Weights of a small transformer language model.
Size: 10 layers, width 640, 10 heads of 64, MLP 2560 GELU, vocabulary 32768, 71.5M parameters.
Architecture: learned positions, no biases in attention or MLP.
Training: a variant of Adam for these matrices, 561M tokens, 8561 steps.
MLP neurons of a small language model. Each row is named by its layer, matrix (up: input weights) and neuron, and shows model dimensions 64-159. Each number is 128 + 24 x the weight over its row's rms, rounded and kept within 0 to 255. Numbers have three digits each.
A block is one neuron, or neurons of one layer that tend to fire together. After each block is what it responds to, as a language model described it from the Wikipedia text at the highest values.

L4.up2524:104152146074140136128171122123077156096179145139120118131123108152160152089068137129096067139161075100133129131107075153133135121117150140115121111116119128132101135102102140139129143114118129121147120147113082164167111129141151097148129123134139106139116127115130125136151168119142123122
Description: Phrase-closing head nouns. Head word ending a noun phrase after modifiers, often people or time spans (village inhabitants, poor citizens, two hundred years), sometimes a clause-final verb (observed, occurred).

L7.up1062:149149155094111117112148134087142157122144120087103114151128126143110122131151117129138091134112118126119115105131130143128127141111096120145114140126069153133120130067078136154096133058075159161127112124091154112115094135149134140144118089176122119118155094127135121131096161136153161130
L7.up1390:127166172129137159131120117142140144108099115178148110138129088123101074129145137139135117153110123144125177088187136166112102147137098101147143150133171118110125123156136128145126167084118197097153132153059146094099161119148173096148143150143073168114146143139132156124120105116151155133
L7.up1419:160150143109151104115144143144147152104096149090096146109114123173140113168115130104145071143126167163142140132140120143100140146137083130132110115121109143129123100086107130135122123135091137129167139124099156092134150112136122093137148128131142133081155083111176139130165127138128137118
L7.up1513:109129104071116136113161105106124131111110155154114117135072128135121093137102091110161109135110131138101162114138119155140147153145124161107112122153102102115118150114140117142106087118153156129135123126129133130131102157136141114119121125163106139095162128133142112148120148112204189129
L7.up1632:135213138133157109137148116104124135133106206134082154107165144123129065154154137127128121130125139164127162111154194151115136092122114161107146139095155144126134093146104091100153117084068135119138142134097137100150150134073120142149118136117126174146149127077153142090127140140123103136
L7.up1738:189111162091140107120140093094126149125164129109098121117141103122122129169121118183167091125145139128096163102110118130107142150096099158102154123120135120115121140137122091123093119101115165122157089174102133109131109128118119123145169125162124118105152151086145119092139131107116158127
L7.up2223:133143121113179134130146144129148157138135155140139117136108136144085105147097125082115080171140099136117149115121123179160104133118133141105120119135122136080105105119163122122140113141170151104126118120124097155100154126114108104148148079145111129099116108156114096119118133130152120168
L7.up2412:107089164106090153160148130099140138123079150139119170175136138152116077169145149120119093171133079164119131123086145153156101113101116138120175123107130116108095103125180133084125111140151164107134117158139187162105111120138121113117151119097162109102101105132148144118153125110126183128
Description: Tokens in abbreviations and tables. First pieces of capitalized abbreviations in table headers or parenthesized acronyms (DET, BPG, (AANES), (CLT)), formula digits, and some verbs and prepositions after company subjects.

L7.up19:116113124130133121102161142121113124102081148127067148112076113128169146116158175144168094131131133070130114109127164125170133124087105137099104138127107115122144099120102101106145155130149103123174122136145187096158087112127119118149106103154138122127122114104148086117125123109091153176
L7.up187:118111157131104138112137160120112142090107130166144153157094139144105147174163128103141114138080129121124155123088119136150128107093145146122163128068147123121120141120119128109073160128122086114130171125131101113164147125093113127125110093147117149105110098157160111109128111147143130106
L7.up325:153108143116100091163133138116133145106095185112122172159127150119139081145131148137115138134129120131129144113128141122105164095123092136118138105097127137126112172144136138143142157181185164143162144126117136113155135168118091112128128129113182138101122121143102080136138140172099158139
L7.up1503:153137126073122113107138127079098135057116152166104176143132148146152143104158132115168103130160139128122133099124097147123096066123090148113152131120085093156108126125096154113134165148114116099146148111098133088161111126134113124116144122120139092113150067156081130113117139138120116125
L7.up1535:105133133132114137106147110103139152086099140111139099082102129085167095132116165075163159138117123174127172088115124132118099087115102177094103110109074155151119095123154122123192122116177112114114121141134149083149127147109116121144138150156120133151134125133115085130133149124110106111
L7.up1748:115117111112103136118172131166127121097091131118082141157126087114145092128148135128120141122122121126154149113090120122169138113139151169147138107135095154151114141111094132118117135103128113102143131157139133183138178141156101121108140133133141167149136112150077169121127117152085144115
L7.up2084:120131167136113116116177127150097103118159144156144153134111126158130125117150141134154114140121134115147124123118133145132110110099185137126151090068174092140110140112098113131140125128145122088135123082156145079131163141146097071103120110159147137131046091142151163109117137121115115097
L7.up2092:127089178115117111107147098118108102104123134132166181135117142124170115098082136165121101146156108109143126129174106128140096133096149118107141087130133146155118126138131115174165169128125168117114114148151164120151125130132164119110127129150128119114115115201125107103116130134111121125
Description: Verb-phrase lead-in words. Function words that open an upcoming verb: mainly infinitive to after tried, intent, hired, failed, plus modals would, will and not.

L7.up37:116101086152083150153142097117103175132149087137189157157132110171053138122144143144146119158158135107117137170203111102143159112120099124134131149147137128121102148112144127080137111110164139081115154092128156128129115120174110074137121161101111144133126117120138100165141083167133148136
L7.up154:164128115140101125159173149125130153160143111128122135083119095160126139109151125102148153173159094122130118143096121096081146110130128143134114105140109130127097101112160129141162109075171176124179100112139142162162127113101130120143082116134124162089108083131149137128148142133105118111
L7.up644:137175135157155147123134173110125175166141130149145130108161146154155105135126076104125159132138121152128132121109117105101158103131089126129120139169140143117103137120118126137083134130149126103107137118169142171133144154111104125102123129107089121142150146140111156117132133134182101102
L7.up1502:125131134140138094132125117116135181141090103151146099159144089180113152123095139079130116137164133107101139117116106128115110093117102158099132120145105143121122155142113102113141157122096147123139120085154116136095135133144110106102112100119123149169119128138138143137126099157117101086
L7.up1582:145074151121117117119163127111086141101151146106143141100150112134111157122135126120108119154113121131128097141156093173107129094163108160135114158099120087145094142130159141114113168112064144111146100116105117152128150100178106094148135172114088165159114130173095149134132136161191109141
L7.up1588:123088128123147112139137151069139145124132175135169123091151150157103126125111097104111122153137130089166075162181084139118135161112132136130144169171092143115126134117099101156152093139099129143129131109149114118163111110189167116086107164137071135143093140131109133130122102134203147150
L7.up2271:098156170130142151159113126087135137129151140120135143117111140135129158132109129172145129187105156107106153102142131098106109141134074153123099119118172120099093131107120107130126105139112145150120145094125120144112177140120112128103139122153145179126123133142107122172102138168154128157
L7.up2542:138088153084142135105145125089138150101149124161174150140174100174095117150136131157135116149123146117128105158143105087119175097169098147145132150088122157111107117119115116186109135134169120096152127118093125110122132160129111130132127154132068141125138129154070115110123118137148125132
Description: Mid-word name continuation. Word pieces continuing a word after its opening fragment, mostly in foreign or rare proper names in lists and tables, e.g. Ab-ha, Roth-sch-ild, Mur-ak-ami.

L2.up390:156142145084137108128126121149115157111120150138114087131167126092103115114125134146147125148162115137136104118152171121093108111106135132118133131113170113183141086118160124122102116145129110154103105123149085141169162123147127080085107130128114117138135096172107130124147128134180153128
L2.up678:169086119105133091149119136088142150150148127154133125172108123148116145101117118153135145114146143130127148137085136133119112101118130137130104130151142154150101099090106093138111146119093124131104151125145091099126121084147114125087088162094175172148120135116141126109188111113169128121
L2.up716:133090112116137087117060118095127130141083131108138134148115121094157118139083162124167152118140127133100097131151136114136107093120087143135124159140122151118122114133165083150170162127163169108143131146135114141145145118127122089098123133121138136125126123163150161137159174135127121113
L2.up1318:140129147090160144154080147132147095130136148130142121111119116100133117115136100118106112118141123143102101101127148122120125115107160114142126129142167155134116108125101112103160138121094156121090100120144078081156142098127134166107125122166133143136096146135152120131181118124164156127
L2.up1855:111124103093128106142111122118134123119151133178141116176140106100125092123080122147129149131130108130119134143141128120124095099108127148181119183173112122145122152085101101126141159138107131151066131077142071125142133165170145115123095137124139101121130152114060145128116097107171123122
L2.up1930:158128158112140116115110133139152143121141146070128151179138148109117096105104103092118081098150135130108125163113109126112108118102166112144089147131099160142113131105135079148113143144107107128130135137097022096130134105174167075129122126144105124120100091133125141100116131123138078123
L2.up1962:134185135099098122157089119130132133141088111147135107126083127098159141072117108123098134102157098145135114068098167132078148100132156114125145132192162164102096121133147079114139125209096109148147137108131114130097143184150154164112115126135131124132110097109102172120158152118155100115
L2.up2018:110135114105130124127080151107138156132085130147114120118170132183127100130083097105126130114150091127092128114107162110087113130132154125166100169190126160145134136119122132087126130148139152149072138118160104124135160123189202160116099160118175104154133146141109071133133113112163117112
Description: Such before examples. Mostly "such" opening an example list or emphasis (such as asset freezes, such an outstanding); also "=" starting article titles and mid-word name pieces.

L4.up1513:108133118122138121141074168075143122126104159108135137158109159163145099138152091134137088142160151132153138157120080097138145103122123146127173136141171174150115117128124154120147129119139124144134096084132130153109182151134114150119121113138141118126135124189087102146149134146119146112
Description: Mid-name word pieces. Word pieces and joiners (hyphens, apostrophes) inside multi-part proper names, often in tables or lists, e.g. O'Connor, Abdul-Aleem, Huynh.

L7.up232:126117121126110115120146107114108137165147090149146119184114174172129151101130155141144133144155097087142139167150089126134152102127080156144148112174110189098125107144140157162119131133148165129130131130119137134141111112083094127169137132129110162078112092129097108141156121166117095149
L7.up696:120108130128069116112105141106119133102164099099135141152117135158149127085149127129126078152087154071172114125143143151129131096090114147118119131120109101083110121117109112141072146165156136127133152099069176081109147116145109148177137142114128127128095098132078129125130153149150120128
L7.up741:144148115135148116129133131089124139113136097130129143189126122099098120153108115104150130136133171108121124117112131121104126111115155130137114122160178148102122135157154097130121130103115120103114108099162144108131093137107130128153172137126150126082130142132139124155170123171118118148
L7.up754:141128120145108168134125097103140125107113120112138133179121104143114128151090098108131130104143140139170155117110103105100119111147132133117085126136142130143148159157146097150124106143119094141195081142156142166148127120125096109140130139125117129092135088073130141125128140165124136101
L7.up1036:093115152067116140110125148133119108108109165126122126128143168118145103083132134181093062162143081088133129151155090147103119118126151125147108107133087139153104154172101089124112151167116142099150110180093106144098144123148090111122141141112131144134118151155128156121108144129125121131
L7.up1696:120118163103113114164133154067132109134116138113128114122116146197129123098128123150085067167123133135191147101113055139104128157073087126118132138102106103110115160082122133149131137151112117116107159192086128110111170160196102139134132160125160107136113154150105117137097162131156100130
L7.up2197:155104121114185151143129121140153155136148145168133137107119164099138120124139106148120123154157147103142135156144131132157116118117130150139101158158141068121112113183127129108108096123175101105135138070157132141136099144162151146166132142108112159126077087139109143132121091123112121147
L7.up2481:171171130122159113120113127143146159158124138124102195133165154092099134113106128137123096137145106121155092134134089101109134098111143128108152146170089126128135129151120142140182160089112114109139111146099165115135123148145132098103165139113131165144094112110150159131169126138168146119
Description: Years and place names. The 9 and 1 digits opening four-digit years in lists and date ranges (1'9'95, born' '1989), plus state or country names after a comma (New York, Texas).

L7.up297:137155177077153107164132134150152131103111149167161175133121091120163098092048136100132096132096107076155107110162105146146083112119126133111106096127131128091128145113099142143143097177159144122135140116117133135093141111165091107142133142145143141162132102148103184138104129134107121145
L7.up435:102150124118111100149119133073127139127156134157133189113139114135094140108125126134150089132121102085111107146129104118117113104106122150108127084102104162132094153085103118161159117145101141104134145125125126120098161146117085153147169132114142133102118091147085156115142164093115131112
L7.up643:166161126119121141172160109109155180147162112123147154152117148143130079077163142139142093133124102110177134135103099120144104107158113134130102097149125161103126158120144136165133117171137146086110069126129149105117145145167135091107153131101146144102096128119108107123164138141148146146
L7.up874:131120137077128112104173120150095126114136130180080130174117154139142140078111163136139080142134116098134105116126083110136076116088116126116107114124138163148133136098104133167120120124094133151135130125107117132112155135143168143100127169130147103126113126153118136138081143116121160163
L7.up1013:135104101063137143130134112150121164110141143093175183110148145145132141135153165141112085124112126113144138125107116138136163114089138118126139142103075149143115121111081121165146115162159135139122141136144106134101137151159127083132125165116086151145084124153131148170104104110083149152
L7.up1137:111135157145182088096138118151103164098150130124133172104115148134152103136159140131140118126115147082150114134167110142123153156122130125145124140135097163121114093156075114096103134109110148095117135113124126091157168133134140113176116141138122142117122147147134145136123129170140092171
L7.up1432:097120168076105109121132068141108127137115143152085124164140137153126128087122115106163090123146143133142129129146142150122107140079109120132095146107070143131109146105075116126101126095090136128125085176116103153111144132174137119153134150142081149131128068165129149132122159135127172150
L7.up1566:082161127111114134122174121086161149123151115141145124143101143124179118113091125142138113119111148088092126111120098098125113091071127110134083088134097172122121139097139147177117109126176126079108099118098108135111122168163099084139109147125116181150158081155121111154118129111122168073
Description: Lead-in to time expressions. Prepositions and function words just before a date, century or era in history text, e.g. since, late, reign of; also about/approximately before quantities.

L4.up1837:118151106089116122132089126101130127116150157135135112122162139140120096109136131152125061167112152101157151159135117132108122163133128117120144145083140144093109147139106114118141097136122111141122124168109122147134108125097116147141181119121124121151097150137111165140123136146132159087
Description: Place after city comma. The state, country, or suffix that follows a comma after a place or company name, such as Johnson City, Texas; Suffolk, England; Schrödinger, LLC.

L4.up455:167118098157121109125115136110161096113113172098108105135109142128092105118108186118130140170147162148110135094119121128152151130118081138111137124076133139115113125122117147149123096152169144124134105127145154144108145164100087115147113138103125169132128123070184105162104115147126130112
Description: Word-initial capital fragments. First sub-word piece, usually a capital letter, that opens an abbreviation or rare name, often after a table pipe or parenthesis (MSc, D.C., NSV, Granville).

L2.up495:125123143127140134117123121129102099155101115138117109141142124146096139129114097112061106221142120100089139142136137118138131095120085134143123146124101123098061139116106104158148160155093158096102126151120153108172120111137123116150131110116120120122080131121141132109159105169142103118
L2.up502:123110126108126111164141097114104120097163161127125124106131122170097126107121129168111101219154148112129163146131102147134124134107133147116133074122117128104032129085146127129131110143115106097128112147119120125118138105148110176160152146151146116131114124161147117161123092164157113118
L2.up789:126146100126101133116098151125092150116123147104135159120087114126129121093172123114117095134092119117140155102121136150107136131105131139114109124134114141109128118107113131124200090136128111111176100187093158086117134117168133109149155165115106099124080148158121172125088141139116124146
L2.up1197:115150145140116142178125123125087096125149141125103120115132116159129141119135135167109093201153146108104152139156116144133115115134142148115125107111133136053037099111126108121152124122116133095125104168114112145147147159136119141136161141126148127155113156136145141159137074127147098115
L2.up1553:119121138173139121150141127154150120150144119096124120140163118128152110134144096112140127217130164135096154137146117102142124152118120140104119135134122108121030121102112098098111107118118142091135129158142112110136131134098123137151128130144088096132146159124122143166099127164115075104
L2.up1812:140141116110112109126120158103135171152119162166142156131100143146119127079123115106120110145128107144128105155124131144154122148133081139122078126089145138118141118103106131046162079155151113116150100181107185149160132093140080131138147175128112128124139124155108123148127178118135154105
L2.up1841:148119145094142149161120120113108108130125163124095149134120136171098121131118148127123097205142128109157159131125123114155113114076094148120084122099114143099060142115112111154146102146141144090120122146128137148127145124119104116133153124132158149110077122113124133134132124179130150149
L2.up2020:154155154103157119133087157131128134139122098161125126150161087168114099144168103083155113183113128144103168133147115103135113086084148141117107162136099102111077159125094098112116134119130170079104115142138112121138121119106121140149134125162103111126132132146126151153158127125134118120
Description: Function words before names. Prepositions, articles and was mid-sentence just before a name or noun phrase (mayor of, director of, located in, was appointed), plus pipe separators between Wikipedia table cells.

L2.up194:113122117085097155141100081123105095097156174125121132113118129149118146122091145172095083170150117110139127146151124138155126112111111132119082088084149145080096144122131157173169107159098151115119139116135130165138129131134110114102183127095148175104092103134113120109123124161143149120
L2.up639:118122134084109153150097073117113086070147181129133131128112130141120152115090140156109078169151119114143128136142129141155133131107104121128089079077150129086090134124130147156178111136109147120118153117127132166124135126141114118103169137097157176114082116133120132113116130163152160114
L2.up710:107133123089105152139108086125096094090143177139121127112117128136121151125082146165105064161151112111131124144153126148153132119115101132127084073081142139090087140125127151160179106156104139127129150121126133162143139120138103119107179137098148175113084115145113119105118118163144148120
L2.up1203:117171126125150155125149123135090180123168161118122159114118124165112131095139112134113110155069118107133166110141098136084109090104126150124119108107119131094092119112114113159195116147115096090137151158103144103122153103157123099128165163131115143072116132144117115173091122175106103109
L2.up1591:122134115068125147142104076129100107081137172129130124126117132144099110114094143151124078166143150105144129146142123133149139126108104125129097082078130137100087137135136164169172096128115129123134149139121142141130132103155112121108179157100151151119105129124124128113121114154156137117
L2.up1925:138132131078106159133105075129104117100137163129116133130110131126107113124084153137104080172144140114151113139134123129145152126103090120138092083084128133097095122122117162162180087139118133113148146138129138151124127128171113126094178160106146161123104121139131132105129111150151128106
L2.up2172:136125128080120153152110069111107108097132171128130136129119122143120131122090135156094079174149145116144125155140122133153145123109104120122089079068131127091088123129121163150173097137117141131127160139136142144128140108170109113101189143095146159116096116141118122112135135158150135102
L2.up2399:116131126082106166141090078117105101085139166128132137129115131146115141114094142149114067170146138113145124134145128128143147119112106127138092078072134137100097125135113145157175110135104138120136151133124132145132148125155117114101186134097134166091086113151125128109132126167154147106
Description: Inside proper names. Later word pieces or second words of proper names, often in lists and tables, such as Edhirpar-atha, Helen Donovan, Granville Gee Bee.

L4.up1567:140111130128182113130141129080066131112081143180106119119159136134140153122088144148120085136135111149136169125154111077155103108138129100131112147090116111101108125126080134125135175136117104122101105143097189136114121125115166105133108144165180183146118147115169169133132120141115098169
Description: Numeric separator punctuation. Separators inside numbers, mostly the colon in track lengths, fight times and clock times (2:04, 53:54, 19:30), plus decimal points, primes and table colons.

L2.up14:126093146178093098151157110154157115150111147141150108135114124156168113132138148117123134187160148141120129096109114139157100157124123117150093093077124118116082102131141117140102122125128121121135115158147112110124154156103111165127133139149103099189134128106134110092144117121165142095
L2.up18:132115141160109097141165114134189117181147141108163109110119139117189148130105127120188126130167115147117128073146141162158092131138094112114135125146112126096065111178145121117095121137203106125142103170153059150109154129102099123105133102104146109168153148114157122127142126101131117119
L2.up524:135152140143079092150163153125130137093117152153169148114112133141128112115098158141094108151124089110120115112133137139141121106110158128123113081088150130116119067112118130125104104150155114101108129121091180110130147141130134106119130068198163149128113129140166109082088153143128136094
L2.up1512:110100109172109088134135102145172139186101146137142121123139113116186148115164066099140142153135136142123123055118150161161106144159099116123109104157140123071088150144109122122111108165161125124132139132145121147101113119111105136101118117090119062166165137088163128141176147110129119103
L2.up1722:129121105152095079145132124109141142167104180134147090155133119136162137091169094086146131167147108129138121109107132196155120107136097125126145103126115113084067126105101122131112105124167136129142115161131141136133132130133106135132095115124112101127101097099138144163117127110118141104
L2.up1969:113132177133116139138175126141170123141140152137175119122138131140123110124084150116113133167115125139127132087127118187171087169151104112139106097121122119105068112120141138145120115145149167115150109163186153118108134149080118104127154157147123093173128094150092114113101145118150098136
L2.up2053:139151126129113135140153125130154164155133167143143116106138137100110116126118144150094159145144087129107113105168133141162097157151124128123135083139074164092089112116139112124114079152185113136161123157116137120098123128106102099119142140087131084145150136144135098127143121146136168122
L2.up2297:099172132163091155092117072163180138085116105142145165148126127124132103140127150101082115142152099139133125133121134160131128105102156130104151119087130143076155124169159122170121112148144141091134116127124141157128098146140079106099135137096095133149150095095111129122166123125130135102
Description: Word-initial fragment pieces. First sub-word piece of a longer word split into several tokens, often after "of", "the" or a comma, such as dil(apidated), tre(acherous), nom(adic), aff(luent).

L7.up360:171146111182146119162099128105134097085101096117131134134134079117174145120118121140115127138083168116106159142128140154108105155160086143140110124142123112122105165161118108133154102130135133115122095114164100103131123145147138125141135116103141156126143132093127141140102150149094130109
L7.up588:094131132148165117070147139110143133116098119137140116141124117134137113101103189123136180146096165111141159142147080134194121114115114117121127108085110132138104158124118117098126115144138155127122095152133109112111107162138111124155147139112134132135134158123096121099087198160108144159
L7.up1258:143149106103185122161165105130154086153110138150104128175143145099145111161109170117148141153152194129137160084148100172153107114154159141157086126117133144168138137133178119140109142116138098109116124133158071123173140130132120105126158129143106161145121108150170134106120131162126101164
L7.up1891:149124129148138136141151178138141143097122139149124147148123125140127155145126129121164130143125140062140155109130144100172122157130132141138126064131143127103126145145134100092099157126154095113128178079124144113133144143099093102141131143180087160075104101139139110130112151148131123112
L7.up2076:149112163094148141111142087134137093100089166168102153146172120133141151168133129138143110130168128138109172123142145121173108108092090111124113134092128124132106141164108113108105130152132123111114127120126151134146119152100131066168132129165087142123106176147137152126081167160109130174
L7.up2106:144132124135157106143096102134156083094116122106120122129140129140136134082123164165147123128130145103144154125111163138131108141121093121147139155129125152155105144141154133136109109103129145146116102153159146114158142175148100127119138107127156153127125108103123167161114152133104144161
L7.up2131:121124178139167110133125109123123151123084160154079150140136116112135144109106122167101132139080121109126147148130087157137127123087113138119116141101144121137116156118116143117095176158147104132125166146098116129099104158141144118197134118169153162132114160090108166148081141179098143179
L7.up2252:117075128155138126117160122146115116115097117144116145110109158157126118130122142100137121144134138104146141121124152146143100151129103138113148096072135106147137124163097098178173103118102134099082109111134153165147161121125133096129136142107130150154107127075141177155145125150086141157
Description: Digit-following number separators. Token right after a number's first digit, mostly the colon in track-length times (6:36) and decimal/score marks (62.5, 2–1), plus later digits.

L2.up8:122116149117105156138102114119105074131107135131156124126127149116076120129120192154092094156172115129116114114147132126154104138128113115145118104116104141092113144116127124141148116134117172117099116128160105132119111117112112136118105146104146169141099119106112137096131133150164159132
L2.up304:149135146132141134145166114156130136138131123143144085130130147112123170092145146087146155208133120096099157116142170142152094152118075126144075143097146108125053125129128096127147109128137156119136092157165156108102096118150141122118138152149112106163144117139117111067115116160148115150
L2.up680:115122166103110164146100102141092094129107133118148111134126146123087107102114209119116114159178118119123133143151143103162109162101095105154105121103103149109108155122150118158145135132137168110114120125152139114123128114131103125114149164109139181142111122123103140105146117154165143109
L2.up890:116076141143104110119137136131159102135124119119160081133143125125157090151115154145096154190152128118127098116117141130169115177127080122141094089073160127126070126106109146145097135135171141119133121167170123134096135120091100128104140146124110105182155127115129155106129133120175093137
L2.up1472:096102131151112149138108098124108117153105116142157107135148128106073113103125185165153117182166098104133151137153134099165076160112091113142124140105100144101081161087114111120119124093137138115132112180135084135083149091097125138075154118115129155160135147108103142111121103139146127104
L2.up1670:108096148149122127140115080129099124145139143134146121100101133134113123124105175155101087173172137143113139128139119173125109150119095101136148080107121150064070135113147104149129124138118147088141109181159133120118125162152101124108152123117131117167113119110121141135136085162158145121
L2.up1705:133111120161098123132186124129135114111173139147166066147117127134109125124122103145137130182136123119116149052149142130154116162099099117154108112098133150115084108105134114176115143141163171116139113167137150114127114120099138129111175201121122113168151107127097105096084112118146125121
L2.up1933:116122143098109162127098096130103075114132122104137111141093128131092115135100167133089117164199118139136119134146164121162106163109086114138090119093111149114084155134133099164151120150138160099109115124167123143111122109126088146117127136114133155168129114090134147092139125145160158096
Description: Word-start fragments in lists. First pieces of longer, multi-token words, often names in infoboxes, tables and credit lists, such as dil(apidated), Ostr(ava), Const(ables).

L2.up541:139127116131084154113122101126121152123108090120166158120106108152103131111181144148128118092170055079140112121148094124173118141134107156124124130115137161113119144130128161142164138157194114128142170136149122124127149166098095152099154152110146131125091143150125147152133125121145130105
L2.up867:141142114128092123157138165114136083151185131160143154106111114160148130120124125134106118104183157131146115132109126092110153121105156140144138056134119145138115133134111113152153148131105118144196145136121138143109141131087126123113108149178134117104132077088173138111149124122134115121
L2.up1140:091184100132130141154138133073141158126068137158149129146149113101127080098117083183136138123120116125114133108166126083121126132119149116115136070111076093140147146161091105133148129129137162115089112153153138123155127180119087092133104132122078117142134170134145136180135070097104117136
L2.up1477:096116106108078124134128100105100138134129130156137141169132137081110117154138153097125172128157105087100147120131121056103135120113130106105125081140121152107146115096090185140114094152103171153184127170093174121159154163112164159142173132162126090100124123121120122172132122134120137130
L2.up1572:105098137108098111125109183148118126155165132150153134181123114140121163101110081085146148138122071136090133118108144179108109145162120132121118170157112154139134126122151129129134101153137154106143095133139219096108130040127154153106133127122131156154145129185148165106163101136127119109
L2.up1779:157166116106088110098137086166148161106127103138172124135126122131150135110149134134151148097154132107114114129160109115095154127104134137118141117152117124107119115127133154171150118131137150134207143133093188162165132143127171113099127126094134138109127093158151076102185120121130106139
L2.up1909:132116112143125136154100121156101145137096098155142136141159121126130153166130114165148118123099093108135116136142114143109159133119138122142108130124152100111133128116142124118148150141053157145161097129151137134113111134109185096138140163161091099108106109228118188139129104123119096144
L2.up1997:164124123120096134108106114133136088163085119123132127124111165140136100112150191100143147100147118121105129111147129152169128097110083116098098096115121124136134140121124145144126107096144106131103190105099136158162108147076116151107118139140130159097162070103100131115166103105141111149
Description: Word onsets, but/some. The first token of a word or phrase mid-sentence: often "but" after a comma, "some", or split starts like dec-, doub-, Jeon-b.

L4.up2128:118160136129119126142141118113163154143146122089143131175146133132145121076118141151102080164139137098126131098134114116163127130124111128121167124137093171125102131117121130153096110127097096124108093109118079099125108169136105168144175131090163072126108118164104120129116138136144109108
Description: Next word in compound names. First piece of the second or later word in binomials, foreign phrases, dates and coordinates, such as circum(cinctus), lat(irostris), September, 34.

L7.up327:156124140121104146131105124175162098143095101128129142134084114077117129146113147199108145120148137127170075168119126152101154141144131159151148134109106127180124157119150107106101121119118112203097109115108144155136090088094145180149130141110110148161134095078153121130091140102134100085
L7.up1151:117109168081137097106122152150130116133143168148104151096118097168090130082124138165138112164140080135126135120137166160084138123113126152124128137098077138146122138099156126112140174110125116121117162176105086158113144096136123128140103120138136148093109144111097141123086097155099139124
L7.up1773:121131079156100146100145133110136114156097126113135096130094129157113133089138114117102132136152123146149098133136074130102165116156159167042140164078152136117117149102143139122104107122152096137095087116172129150127154109113130146137124128079117140117105131102127155163113116124116115145
L7.up1859:103140149146129177141099109118154119137105138137111108152125128126100130129147084140107162169133168144156135164130150113097125111149133096191122147124114106138092127112120086144088150108130131151115122105084123127145079108077123158107153143112145140090143158121153134119152140129146122066
L7.up1940:115115131131151144125103150153151146151088111100122126089102135132098134100155111132112146132133105154105127161141147118125149129163102138170148130151120113154084136114162142136119146104133138145123138127136132126090105086085161156132116119121155126140112147126112107090126105123137133121
L7.up2058:133138139104160108120108112115141180115135144148063135146103095142159111117148080079132130121105144152182122147138114158132142096129134197074152098097078128105109102097166150075091147102128124100092123117125117154104107114100099169124121153100166146127124133139083184123127122118134144122
L7.up2395:135069137133164130148112168140146098180099123132119152128109120117118102133180137147115117152148130108089125165136150129171091136077124165114123175118101100128119148154133110097103166143118101138095145150110133138116125132153124148142122121148146117152063125117133118125086053102099118152
L7.up2480:102080086108131129122093136139136140149080152093116128137148113147115129111090144121125160137168176161110123145132120104119105128135089139101136170172101113143127160108138159140110123119144107165133131147112138166181147096124123176120133107086096119134113112153132104148099129129148135154
Description: Mid-name subword pieces. Word pieces in the middle of rare proper names, mostly surnames and place names, as in Gold-s-borough, Lev-asse-ur and Ho-ese; also table separators and symbols in lists and tables.

L4.up1665:168123131100128137141156148130083148105114152156148182119167162156115155129080096134142091129108106096150122121118086132118110075119142137136090141127113149128115163143158118131145159116117115123143092123102162107119110126136116138133118083179164134095097120153123139106105113131138167096
Description: Verb-governed "to". The word "to" right after a verb of compulsion, decision or movement, as in forced to, decided to, moved to; rarely subject pronouns.